From a checkpoint of a small transformer trained on Wikipedia: biases.
MLP neurons of a small language model. Each row is named by its layer, matrix (up: input weights; down: output weights) and neuron, and shows model dimensions 176-271. Each number is 128 + 24 x the weight over its row's rms, rounded and kept within 0 to 255. Numbers have three digits each.
A block is one neuron, or neurons of one layer that tend to fire together. Before each block is what it responds to, as a language model described it from the Wikipedia text at the highest values.

Responds to: Mid-word continuation pieces
L5.up229:097148111134126131169111151192112136119112130108173146160145115115169118142166096176107161133079093147122153159176160134112146102140126103109093111133135120129118138141151105138154137139197141077114111129136130152090122148140147116118143144117108123143079114186106167127092131143116093133
L5.down229:108171128123105123126120139173129156131099140113152111118123146131156164150118150141144141119131057140162146149141095095115110120114126087092084101108158124116117129145136151094140126133148153127158090106160123096121112153158116142068123104116110090130143132129128089102132118126107107067
L5.up328:081103123138132135163105146083160177153150118131147100167098157125137107146097130124095139142145132084152116154127163119132117131129117163090116142134156125194136078160142161090166116137149101109163155112096108119082171142160126150108142133180103113123135127117122129141139161157136130118
L5.down328:160144121165145132139132121133105107112145141113109106143113124118155181120127084091094150112149137135101158115140159131134096123116136081154134147113125139097131115157110123127112130144090165122162122138115174150127126126090119114127132114139130127119092142093124168134122112146099137127
L5.up500:089134139130125123101109101135124129123156140123135179172103101121157112135143161117100150132191097128146111150141133121148135138099137143120134117129139135103147110101156139108138151144123138105142130099138126139113133114126111110117108144106075104100163154153084140155126103148134138113
L5.down500:104132092147155110151142146123117142077138183158083099120181181148118102176133110135158110138101183142066152113112113103095125114090136147126130110122111112159133153133121116138131093137165180116155134142138157093178135103109148086149154133130164110155097155152142144092124155116126129105
L5.up682:128145118151154147136139104118090100132101126093156129134134146141153114108121103175134169113165135140099122115134153146110132123091145148120085112113152123175117106149133097133219133072134124127116144161128125141122150149100138136134121138152135090096119149163101104169125173125123113131
L5.down682:113115069130113108152088114141170145134147118118083095121084103094124145139100152136110153158165110104129170123106088070145135135139162095095182122139128128095105126112160147116106119159115176159122095110137146129123126149109103131144160082116142151151116119106175154094111123098122101095

Responds to: Date number endings
L5.up126:175100181180138117144124162115129126146096138112078098144138120130138104116113137153147120143154122133140139144149121128141164097138074147096188116105132153133146136122145092125150147126099093105093133136120089178115131135104137177124169143149177148131062156156173152098170129145109079113
L5.down126:131079150153150158125127153071095070092138116145155107100153128157153082119135121155110124156109110129123135143062117102092105106109105141124080134131135215141177066088123141114156144131157101107135120150131119084133134078160109103102136121101115137137121109118139108129144136140137129127
L5.up745:112096128134124130132116116095136094064137158160116139167141143165125114162091122137172145133107130113133154110124130155097105143184133164132121115126089110104139109147122124172160179139149106150110105133115149190117098126138107104138110124168179149148109106140140142175148146111102105121
L5.down745:118118105128102085139108122146107131142116121155157171161106098139177150123147157133092110113131140113141119163114142095132130150110089126112124149121165139158143134106133151128070142133110129102160141093106106076124122136145130169149140136161104145132143137158065092114079155113148175140
L5.up823:156120125118152175133114112146096159146116148140106080110136132195174145108139150136127135118168100144077133122118144142125171110109114144134150087165137133143133091115114088114087162132097141115080112116126128092126144141119123151133176174151115091114130123161105132124093098143163119180
L5.down823:114140098147113160105121131142173102141128121121108160125136157156135137079108117132137112152108083098136097148115128172169139130074132118115153169141121141144122146152122129101117116112147108116126155114129120159127104104126144117096152125082122091169114102128177116130200120122120140145
L5.up983:143134141149104125145166104114148088104175160149114191107085153125130134175142109123113115125137117131097116162150116092129115141179161134166130125109118146159130126173129109096123129118116143154115101158154106117128147061150139129130163144126140125146091139082125087107170129127116099113
L5.down983:129098153144101132114147174151146118147092099084109097129138130106176175092118172154130170173118148126151090122095119134103124130133127127118148145118130154094102140080094160142155129165140129131123133097114142114120174142123141157125150116132146081134144155111156132142128123160144115119

Responds to: Mid-word continuation pieces
L2.up1062:155094127146158165126134147074130142110126122123131114135180120096114132174105161096112104135115148114143101168117147138126155108122149116163111091132122117115112175101125136142116139099113144135144117166109163123105154094135118127132103121155140134118117160123127128130138092149132125113
L2.down1062:141094087140118089137078111158104142157107147160161149104113119151170152114113099123090147152127101145120116091128109085136098137087108121113152123088101153133176104150153160120129148138161117130122111114119118140136105162138132139139152142097112135164144151120125125135100131156119136116

Responds to: Word fragments and "time"
L3.up245:131118119094105120125119156126103121106153105161116100109135151118127137140092126124084121127129099157099125114183141114115121105129144106113116117115120142128161146133117104109130106114131143116126100148149083143098101138134125077091129143112099118145157127152071156157134155072101180173
L3.down245:161084093147144103140148137121099149121144172145113106169134092115116217120087128120109103170149125116113144121080121179126166116176108185106078106121162130124099143152087161121143148103119137169128154128121160140111158168140107151121144115077141099151112134118132129172126103117170107108
L3.up715:185097113133108147123140146171142139143157130152100138143163122139089136135064149088142150113144127135124096096107102158126111137124110119114100116133176156163110128107145110113169132055145119129130084161110126108158083110145129191114150154132105100135091122128172063128168116138132170124
L3.down715:104129147135112116136080112081093094134116132068142122117100122103146153138133107158137092149122141142110129119129168127127142093120149115109156154126149083101133107147152171139129120195115153158118126095127137141110149145117110073145103103121137164141197119137098175125117142119128121156
L3.up993:101073116161123162116087138134093153111099104135118126131134163143095120129084106100171143121144103170141118103175134126145156153137165127110160109145101110118211155128161143096164117094138092104109082152105116139133125140172157156107124161098135126119140130136142111158147123121120138122
L3.down993:127141125132121130126125152116202071150102145142100131114132121111163132130139102153128122141072120131130095155133137118111097144099093152123113131134156135141099127178113124121131133164094172143162178151123136167125131149125118104132147074178158135129118150144126124128095141144141098155
L3.up1264:099164144164141133122126176097148110109131112107111125195114141143117134149099149131168151132170106130139150123141115147153095107145177085061138171096128140146177134129193140123181145115082120129107167153141145122116082115155149148163134125085113106127146187144136156110130120135090153174
L3.down1264:160115104101116142107126131104150138161125148168101165121127101140166120114179110159098159141091124106133122111149165121132099127094139125131091111175160139096172158164119095152106152103133136104155107094118110158127156124151099089111114131134105126143178101114173071113142171118131142101

Responds to: Word-final subword pieces
L3.up93:137095144189142097167118150118150101139099108133127082114188095168069115134121155130144147142146156078058120147149141133103176155092137095125127102120139143164095120129119095131133109129127163125116128134123111124143117123138123146141157115137132168137131152139147121144130099132146087130
L3.down93:126124124138155174105162083122071108145152159137112138171081137128104089102108127145153127140153125097171142149125113133108111121145120158106096128098136104133145136124112136140150085139139144075158154150117117172135133162131107135106141124143150106132118111132100163095075161119113149126
L3.up607:135119168094084090134116112143148146178099134132131108113151062168096105115138123129160134133123182117120108142123162144129163116097148136120159153123126137193097116116170121198104143149125155126153134147116155101138117117115133115118145130152155124106127150158104118114110116145123100129
L3.down607:105112126141113123191146122138114152126158112169142142129109152087116123172128117123140119145126111130129103102127146120184149143116161159170117071148116134112143122132086177145163086101101118149147139086101111106124112123159097109109135133092115113131143098110098144161158182141144121105
L3.up985:120091148103123087117119125118138121123150114124109133139125131156091166099105123104148137105133163116131144161199133098106175102140122095088116117132117127148116090132116111126107117108085140130139100146112128155167165139125136161123139084189140142089119113123111116168120120170133082121
L3.down985:157151102143083135112113143122127102122157106161179151110134162097152148143130132161116133140115112115125118114159111152169102128126128135142088157089144153160125128139149163126121149154125114150141147148128149196128117099140116140154148138118104114141154119144096144143143110088109101148
L3.up1005:105111145139104108133148149139142124121082094110100112139159116132135132137078168122120100124173097146108119124130140097120111079135157104125131135095128133105112139126081085140144141098101143124137125148109138133126123124150136148154121134152130119145132140101144114177121125170170086177
L3.down1005:155140187128104155120158121157127130150119108172138149154112131126090146131172136147132148170152137125129138122116085151133133135145096111089133158148142156152154138117118173091134132158140096113100138094138126113112164122145150107067141147103126136171162120130148172077134110092126162105

Responds to: Year and date numbers
L2.up522:096106138146107122059123148111126127150121177112132121140131134165131099110122120113099138123149137113148109162087136136170117149127132099146135105114148132133114099110156143106134119122107117102141140131140167122135151141164182112151122137143121154126149091131123127151133147128125124120
L2.down522:095145137108109159121134106153114118119148125164139127117127124119122125120170130169109164132118103115146112131151107124094133161120111167119152150141114111124091146116080131137171135116147124087088145117093105114158120116115108185153167131106118079151131124148099091098144123114157131163

Responds to: Plural noun endings
L2.up1192:124131133190135106162139112159116108076105141168128170116152075141118133118089109107126133127134147080143094131124103135147125103163119114078114089124142138134143112109112161127106146148117122159120112137088097127129125122128106120143112086119160123127127131140086105146084163052133143151
L2.down1192:147145108133119146150171112106140131113152141107091121110126199144129152125141135139168142124107099141109151154168118128076088112153099133136130129140117146138116143121125130150133131102137077109130137100115138131188133107125166105139144117148119121125120122133130123118156114140135076097

Responds to: Mid-number digit chunks
L3.up718:148073094173115113123127139102145146155116116098108130158161146135091135139097102163141133125131130158146111142166129137108125134155160125140143152143135127098177121114120107122132128112147113110118105107091126105115102122104107161118109154137117122121152107114097119099128108143120143168
L3.down718:117158123080141140113125121112103134104141119171095120126112101137118115150163114143119078123123107102087119080119149116172103167111110153124130132132132156108100114125108111119143111124114131128157126188146116171148136111161107117132169094175124143140124147116104133141126130126118146131
L3.up1054:105166123143093141090147097144133157169106134148139125103193129113113107132144123119134123142135148125139120147144062103113155148152165126117146117127148135147097135089084116144120128056101186087142173150119151093136134157110146085107101128125164119159118118121103107149107057124088069142
L3.down1054:136119072086140135171111130110136124108152132137107112153083178107160140106104097134142133083089121132091138133083157150150108125122099178114147120168096113120113086188150140096121118167137113146138097149155137138168137090133087162150174122093081143109150145139151135136134173103157167111
L3.up1118:115133123138147120102139139100135126142129120155100116117135147103149147082087124153153097137113141143131113143120141141151129097138123128135177109114112114187131069121147103130088142108092125174146124107142145167140154145152117132123148137107151147123093097099140109126166121101147105167
L3.down1118:122165107134100112150097148113135158114117145145178131143151078144101145173190134129079137092103104163115127122094106114126108152135115127153106118137146098117105160144090102120171096181145129096126130135099121070095117093116142070150134073138097126128160117161128148124108093137135148108
L3.up1266:141127153113133096128145145115108112159144120134093177093169142131136117127148141114154129167107122158129091147127086124155132117110136104095165149110138101104134112126083109142115162109097124165164135114085162129129172075108103106172147103097154097106128123101132147114138160153111117102
L3.down1266:159143099123151147114113097126165134142121107124145134163082132120160108148127097119146120148115164122139191100131126117146148104118138104143114116152101149153148164149170153103165064129120151109107111122139119117130104140129153128105117166126122180181148104156189187152102093092119135135

Responds to: Person first-name completions
L5.up69:146135104093121098121149083141162122109094141127143137152147126135170084127100163117099138168134096140141145104135139131114118160116110108118080109125137130114185085164113126133092141118129121099142110134135125079146101148162147149109171152109183126097145113103133130123122094123123145115
L5.down69:101140155150129141167124187147118116146145109108065105117086129105108158120153123131135111096129122154126136132157119120139178121123138132181146148128134157134078157138133107135179131137118109172127137104126109135122126126102107151200102133183118127136111139181114133129108106151166139111
L5.up326:106149137118125148156148125136102119151117126103111130137106111131106111166115133127122072194147132125113098148166142117165118112111128115095079124133138126115110178137166126103126133142139121146130132114098061116151179129119164132167156086102105129156166118115153159170103140137127107120
L5.down326:137096128090124158132165135112108122085146133120105128112121110126130131124151156141101146118113081142184103162123120145123152126092103127132122122110108124131140085140133149138158125142157119104083151107160096117120135089119142145150108137121145116117140139116144134122117158098112100124
L5.up353:098115122091141170180103142097115168138160181096094135159158079125161142114119125142117146121081082138145123148128166143150090128145119111115115134126159124112132149127117131130170187114133123102111150156101116116135127110141095112128150177102128103158127123144165114096118160114145130146
L5.down353:165143163145095156165131138116140101087097089165127116082118148113145184147099131101161127089137138114099124125127123162144098110101146144109127142176104153131119123147155102117173137092119103127123116104151107085158153123132155128105184169143112116148129120134119130139119154149166109127
L5.up704:121108118116121156130129163148153142124121140126089145144113106123092085128099115155092145134120118112102096136174146106128080105190114167129150123131120148097131152099104167113167099151132177156092135117105114125134146167126104135120126126092176161097201135155112147130111141097131129113
L5.down704:119086123102132096133157134115128155146132083186181135123091103127178121163106134109153141101123115118125157121101141106146121159155136148119093146116109122120113110164166148133111151159154100144156131107114152126133108124150157165123133165068104085156111145112124131060099102126122120151

Responds to: Mid-word name fragments
L5.up136:120156140147117115143092122110096114121099095109131121089151140153147141132161144130150155089135102141141146132134137134139176149132133126134140126134129065184150138129080096129118142122106113117100128115121125119124116150114143148129164145201131129097150139165097110130162104134160125075
L5.down136:130110138112120104112130123163162152177160139145154061145125098128127168119081125111113095112134138123140121127162110098090133132118109159141147127165147123104115113118130129137114090114139090110137105120144127106143130128124129115065124094167125129106123092127111139110148141114077171134
L5.up404:137139098090149142171128070143128173098093123070171114129131101129138126141116126124123120131099109097145109179128119137106112163110139119149161113104153133161142140149135112124126168178133124114153151129125126158110114138144113108137153120129122145109156095143107122166139132152117149111
L5.down404:103105156156095134078141181122163121122111092160117119182145123114149129133170170143158103082106100158135146134131142133126147105150113129110099136123122125119157129122113173170127112137123073106117133117126144087184144116125123147113096107131129167165120116110145100105120159111136137096
L5.up844:136125156074124159160127116158138148183146085145137161087147157126119119083085155149119173131100083118123107189134151123139126145129133128178147123121117112178116148092152140089128095140133159118074145160118133129155127148102138135157163104122126176097129160127119131111093100116148084128
L5.down844:137119102147114099114153127129142136161119156139100107120103130114146109146164136103138118110130138162123146139161123128126148145175132117102128078150107112097121169141119130182136133155119175134142134108123127073112123115163126102125124158166152093126151149114112144124168113158090144135
L5.up982:137131154155108094135153126102142139129089162114151134135183076134117121152109096108187158155147073134121068121126102146113088128096108145139187159179112089126118141107160109153139114145170133111136120123133138103140128141116161138159137181110141126142118129109100145121098155083093135096
L5.down982:113165117078160146128076121117159155101181142161124112155117130113088110132114160071100121047133117124108141169130158107134145153129098141150140131108123136118138101136121111137077140158150114130131114136125111148106103076152108129120128168167118116124138128075107143140151153160167115132

Responds to: Year-final digit in dates
L3.up84:131144173120103111145125161146144105151098116147107124140099159166135126118114087098085125142129135170162115124097142145147089100139159147114114133119161110166139137104114115083097109113142129149081092095166071103141115097128130120140129135150136133169122118144140120139136104114094139129
L3.down84:099139112122144127104131116107102128145153137107147150111121103072113080139085156097135122115103125065113143133177095089154151137087115122139140139151100133108096111148150110131171118177108098146161153165103144161142144139129099131128132114087112144137150173134128144129157145148139098130
L3.up874:117140158153130111117120134124201129118114113138106119141140109076137082103113138130097115132143099099092202125132101123150136118109159177125110148150177145122110117092126109098177127199115141163133167111150102104126126121127118125130136137135143075136120138150139137136126114138109125088
L3.down874:165114142128120180149125117113074144111124127149132141134121141145109189134125150133161167099088119154157077145113155110139150137154109107147127099082130118168110128153163157153135088080139112107097126120104155145142079165129153118112123166097141157156134141110162142136167142122118139157
L3.up1174:100130146147151173152125163165138131120125096148134107113124141114119159128145171115099112158145082108124121130126151151139121128147163129105076110149155140111123110107158167108164100167165117120138113129113146118125143142141152132165157108125167095116174062130127106158115074104114146150
L3.down1174:168116114124130100101129100125110117163118150091134162139124101129120125141098117132155154101132156143142119129120097117123172126151095118165114153107090128123117165158104092136060128097088137147116147150183097147125101099145112138104110166145097147134085168126147145100127172146114130144
L3.up1208:119129104127140085121137130101126117094092095115119115139134128154130115136145107148122168106174102177053106099125129124152157128135131155114157127146122117121070107083144152114139138146085139157123116134149147150117193122130187112147120144162101117110134119135122162096146131113107111104
L3.down1208:119074127152084130142111122123130112159143149148144139131110124092143130143164130098122110113077115146156121160137134106126145116103120128104122115121155138151096138127148103133151120114142119122090116120119122127127126135074136147151115116161159145153178162141075135121136077105149159072

Responds to: Word-fragment continuation
L5.up309:074175151094141161137160152090119139117083161127137142089152114168152112125140116164168093159101116153156145134143140129109163118118150093168140133143154138186128147135110116112114137125138090102122131140140114155121161144166113100147141138113135138136092127141084109109128147119096136159
L5.down309:142110124162117086164135132110095109106146144117111129131133096133175168101149101143139094121146136128150095102123127134146087180121137144119102163127127159058124124104124111122137148168174148135095104121127086111111131110173086162128136107124151139188169131094158122132147133164104136085
L5.up575:153148151132131114199162120112071152128139128148111119136142153135121143183167145142177153155156136187158115132133186107142134119145163134085132135133119139132109170156135141101154170132150147112124124143138173097134110110154127140101161113144162137109139133140131116072105122109130114133
L5.down575:135064085128130139100061155132143109151105119176151149154156129123141127155122132133114090123136096149094135177146095129131107134119120147152132098146159101088106119117109111143139147163065112101164094151122119153118083166107117142112115121137102136168141109130133146160147106114105134103
L5.up853:104051166079108141151148174128116160131136122126119120138186135132123124116116143155093127135151120157128121174101105120111121125126171145106105102105138091161112102125123141139112123147116088097102151118093116112128145161133121151114155114116119132125149133112139125138077114169165167145
L5.down853:149153114130156148090127125136100135116091110152125088130100119146163083136115131125079122081118152123109121143164160099138112150150148119124095132148112127165096151132136135132170148118131148161151126147153117128113175130132156114160120129139144115166129111147146138133156145104100119142
L5.up915:132100128124112160135144150144124149144124117095109091150156126137082090108120171133105162144110132119166150099107147124123137127117165130155161124149152091190095149112142100143196130117123136144121099135124121108115125125118109151140115159170133128119136135123091128100211145122115136085
L5.down915:156134100116146082125106146115135101155096122146081129144094142142109147151132099161156087144189099150142125135134135141147121134094131158098099075107123115119126162174115156133107120139164127146105166118139146136127110115134116118106111127136125097130139156153087156098124100145092125107

Responds to: Time nouns and word completions
L2.up380:154098196131101155122125178180115117106143134126162159135136166132169104103142108114117084144133134059187052131149130109133147109101138131161106104169125160133118086130143164096114153126108148093159131139138111122167148138169105116145152117140114158123158090103165123168148087128139102097
L2.down380:107120089152136139138142091098100137156155123147102108105121130130071114172107117121152168123130145176040172085100107119096112144154092158063139153110176117098141185100133140150135105130113131166126108123129151114086105148087137146113106148155189100107135152122099130103101155131156166148

Responds to: Plural noun endings
L5.up109:129129117195129134148102110125150125174089097120131179144093118107132163174165106168094142140151187184160125133146135112096138152110168141140091127164118149136130080122169117107119125151105128133124118149086156117125124132117151131119142126106160112109131125122137136154121116159114087084
L5.down109:140153129094157127112161115111112120093133153180129052132159180102144111084078130112164142135103117100136123113117119122148108100109130122134148144071153081141117091141086132119144094093127137093131199146156116130107092175160124128147175110138122138138139111115137116116122113135122141139
L5.up114:093084118104109118158139124160119122095133128129107111139125092146089120204157128143109175128131112137157091128117144136097108122127152137111123090125109149108137125125105135124132169112128117115132116108110159104119138151168141079124156100114116134117112109145153145120174095142099142095
L5.down114:147143121142158134112126123080102144120123130167110149098140101149143132110093130107081097106148157124142176152118118156152106124109127136161156160145126148142145181173150134150156112136091117144124072124068132151130086063123125155101130117146156144136140117106115134196086138135172163144
L5.up439:134125122153106084100112123138132166114171144139148128136164136139116128095091118163136132114134134149152110113136148110139116138129118140091135124145133109147117155128133114143154110119124114146139129108154111175148163153146109134134161133132136121121161108129102146078113155108115083136
L5.down439:128129116107140128146123157124110159138150130131111169123154139140137103083133080136124181123086133078103126120145113105092115124142158134113102146113135116136093113093134117180121136142119101128150115128102097159117135120126146142139117135105105113194133135113130173116085123102131095136
L5.up1074:148073105134096125109163090183143136147136109150175080108115098161081126141078132178149130080142151142112181130150120128137123126120143142140153119107112120133135125116099122153122095117161101166110113126102148121117146104152112119095150118142098117130114115183125133136145126128123070110
L5.down1074:144119099127108129157145138125118109091167119122114144106120131145133092100135151155133154154139128114152112117121084141098127113115094153143115099092156162119140144176192084157151115116101127121148098093164099125144103122109155121158163133114192149112151132060139158134132128086112117114

Responds to: Mid-word subword continuations
L3.up574:132129117106094129148098093153097116129152170100129171186157130148083124121139133105104138146138136147111097142140145170146119133061134112122158097155156141092116118170083096117125119108152116127079131161161124110122118138124145124091127109139136119111142101142103083113145151145110160100
L3.down574:135121114128195100133112153118182163145119130166143120093096117106154118134142141142180115113120116123117146122112137076140131113163127116106142156117092117134136155065149105148111156136084131123176137112080156131132107104141110121166118129121116106131115146126145150114116117114139094166
L3.up716:165114113153114126147144104126098120139106163151146132147154118097121102125105139150104094105105098125135106155148165109077167086132123130123114127137145104145129157122135120110132116100138062101115124107157147119126101149139130126133140108132169121104087140131119124175119128113079148117
L3.down716:104127107123133132132110152144149142107118115101097142158128129143174155093118093132160154153123135132124132116115104129193115145134156175111101149120126119107109106162131118163116135114133157151141149155067134148146099068157132139122123168116112101096138106134144087098103125137134100125
L3.up790:137102151130138137152144140151115151143116121132135163098146114111145088099098126156111107131115094120104166125147165128156153125112109148136081115116151148154169114159135122075120146157112106169145102144144142133181106084124075114142140107150126161106124141194115113144070135115109123162
L3.down790:159104113109120113121093127130111111158113146146104108133155147141118146157148156125118151137157117146092102162121107146113094119144103134096144168116083116091066167099113151139142102094133146078131185110102096113125116125105172177094170150100174139155159114065175139135139112101141134086
L3.up926:145096076173153154127125123136168130123152145100130118124123101163136074157083117105092136124146131085130120123172137127068129095132134098163140121108129108146140146122140121093146156143143152143167134129169084169168122162114120184137138114129110096134116130146159129147147146091100136074
L3.down926:154137159124158115109130165160124116136075099084141156144122187116158124170145119151167159160112140142172125123077131130160158096163158124105103163120161112181141137115135113106161110145104155128094122080109131119078131135135125148105144180092093127098129086132143120144125144127079108136

Responds to: Early fragment after B/F
L3.up146:159115143139103136138145153156149113103154117121094118141131175159120110164139106160155102089155126147091136134119157171143139127104141124128096142140075156126142109078125094102144150166106131152126179113105108112133127127124132161134139125154139112143125090166133099141151110140151123145
L3.down146:134134131162116110152138151142132125122135128107124079083151106089136114107131159108144134175076111129139135151156103120138127150147095122126146143128109131113155144174094157133130113159108080119142102100174088158165093118129151120130124152125148111103158128134126150153102114121090133141
L3.up658:123125125134161114130168097166100118138115147112148146159155156115141160131152082163134112176156160158134132134136174112138156121161141134113129119143114099137168157137140137130116107144117141103085122158142137088118161141144140123145152167095086106154155173125102117101146163155139139119
L3.down658:170115095145149146143120120092143140133129105154134110128106143142119098100166164103113162082105140102140111157141112105106151141107167128153098141107154119106128110164120114120140148142156130158128129064093090166135098142078091127101133098144173141108119097132164137187091123115128123110
L3.up678:183130092103143143133139111185100139114111106129100144121163127116110143110104105108131111142197094129122121128120169148110113118127139161127148147155123096135129118118104113116105095124129116162128134180135159159100136152132131140131185118099150095098156127120091088106122127154150123141
L3.down678:087129161111128125106106156076085091157131182165144122136112113119157119155149123167144127122110172148130139089133083122124100120122111086149107112083116125119110136139152160116143144161135096126110088088093093125120135110118126149141107146154093162133146124142141148153119104116104108130
L3.up1231:096103133112122115145167093063112070141124135142155137114167119123148140132155127126150099134109102120090144132144145095121097095148142111136087145132079138125148133111141093127150129176097067122130125148153148166122105058107139159116128134140147121155124146138141140109134164138129175126
L3.down1231:142163162108116153120114147177132176125150130102070128131136138147140133130102115148114147139124129150158089107085160100148126131122083126130127120143168133132083100160139150146111088070141170139137144091099119094127118170169090079126150168110103133122158106104102130169139123131099122166

Responds to: Quantity expression pieces
L5.up483:145135127124115164104076143114160105115126142114153112158133148144102140179123115129092157164150107178115164150152158121192122149106138126139149157129140112113152140148157089123130116140138126133148139124098150105097090134140153133097135142124174182138148118132066152136122132144149117121
L5.down483:152135134127129129131154136149110138091137114123130118149158127105094110116116131142161150111145153138116093120126136150108108139150113112167160131147148161122137069082152148154096143139165128071062128117139125171114116113103130095133166125138135139151102132132128119134136143146118106134
L5.up599:120105134113199176095141130090104125113105094132101147119113133136086158141127097130095150099160119109147097204133097112167152094136136101107157118088119092117076125102164127108128097142105149107123103157127087127105118124150096115149147118152163098102119113103105157131144137150114141113
L5.down599:149143096138126109147103136155093140116162122122093114128109084136147064135115134119128127151110131131106134114114134148137110167133116174102098124140166123157177154152113149155137077093094129108154136098114129115152094154134124149113140082178100134155140127135115123124158151140137134111
L5.up1210:130149118084105117097136093114158157106111155133111111133166111118063127145155116131136127148155105157127131132133117147112085157113104108144124182102133111123128147120088151104123141130108157147122123106091076129126142121154149123136158106151191107147135128126075142104145122122163112163
L5.down1210:144139121140130128117106121171092099121119133141126151149119094130111169109155109156165135121122146158094120165127128079130134094171110125157144139137179152126165135091165115155141108091108167144128098124133135112093121137143139120145155127136131125145129141111135142119123119167113059158
L5.up1241:103109145104107107113139148129097130114149115122157144125121112102135150104116134157124147117142133172135114158107115135127133133130095123135190120116183087137160164077177136131101157150069146105117133094113105122116130142209138143107114151137130094117149141117115094142134072158129119163
L5.down1241:140177101157126123180125110132179106090133093142135175124125126109152139159139132116141153139109121156110118117167082137138081119153143109157116126120167108137107100163079114141136136114116172150102110128132136150086149133138139135097123101188101120160141134147096138107093121089148115089

Responds to: Second piece of split words
L3.up40:150107137088163145162141135150140167163136118119101119128196129151133141160139128103134103114085099128155126092147152139097155160129135097070144121099127137141100147133075156146143117126111135120095128116167128142097110186146147120102115124125088151144108078155127081134130144149166152129
L3.down40:129133123122141120142144123107142094128144149109129111144121124108116105152182106171109182117131161120114116152137160107138116060121125111131129153141147147131137115134107076109133103145150146133144146139087135141141139102088138121165134069126141135096149151110111133121140109105055112147
L3.up126:120105153130094154134121106105045075171120137144135125140137123123116154153127113117143103157125147134148116126164098150156141152116118170117100115136170157093118111152120111139112114140158155101115130158151162137121055142173139127123166137126094096155138125106158086158125177110113121147
L3.down126:155118134086112122141128144134145164115113133101123114134113130127128114111181144112180170120125088136109123153080169097156100108111104101145160128142120111140141125096152111117161149177116139149150138131116144075138152097105143156103136120107177157109168089160131121098138101115124146094
L3.up711:099093087145176092122155146101135095140166086128125165145132132110088119177146122146146159106132156168119117106094107180170134138146124161104146098102128105158087087122081156199118129140106129152161106128110113143121151117122128137150142110144142120160107130111103109082079126126118126054
L3.down711:173153134159132174121157121155142150116080143130137123112128150180106124123107096162092133149135130121141148132134115066137125092092151128140095087170134169132126118104166114106151112129140119091100163149109109105143154139130102099138141085102094139105155110124127144146136133102106126128
L3.up894:097106142127104116126148134119116150124135142118129107131152159105120164137141123113139118131104157135155155133136130135138148112115161050095100137106153116121133148138116143163130147133125183114131125177108139155125089176139120154158142146119117132157146179133097139099136114150135123142
L3.down894:156141142146137118131151154128107121110118088111147101131124127133114170129108155133070129138132111139104119154130120124141112140140131123148126130151098129105103114121116093129141137096119103140129128067130112101123115065150154111062106097150137141089114065122138114135134132112145130086

Responds to: Word-final subword pieces
L2.up1006:100096142162087176146106159088137134136172154150117108099156104122126181143140152132148104146147112120148145184139132096135164138113105093117120136120109123100180139130155144099130155086095112121142145152146111074165085156181130110153110140142129098121136164113147150138156150141136150102
L2.down1006:159138119085131067150123107132136133127121081129129119151110159149128145143117146136117131104079145112143139136121115128108090126120132142153110132127152144107097124107092159118115115192163155126067110128120126152130151088102153151105167146128107141129142117127103122109113090103072115158

Responds to: Mid-word continuation pieces
L2.up1133:163097088146108138129097083112122137116112115145171134141144164125089162164151146076135147121134146125126141100117130144114151163146111121110135096144137140104165123144137114126155103160138093127121109162125180144130131129149144126110130119125124086122159133115142085109116133122151159098
L2.down1133:072151140126124142093158136130118118129132128125106124114131104144151078134120059175099134094121094139129136126127109131147092112101126121098139168133126133129115127101149150174145097093126143187105169099110117111114096123113128135133154126112159164144122151163125151137086121129129143193

Responds to: Final digits of numbers
L2.up1096:158148089112106121175137091122075163112114180149146147168153051108118131161144163150143102130079137125103164158141116139102152117096129060144148139143139114123143121125128097135126162144121149138116090098137152094071107129142112184135153087139127084118126117125082141111147091126146116131
L2.down1096:142096116126091109127115132123117137088135075137158136166140151149155134124131140097147091100169142158110153132156120099124113141131105155152114140115176144104163155155099084145105144096150126129149102119155158159123143076138142095073134133115135123137121155071126085147135111116132135061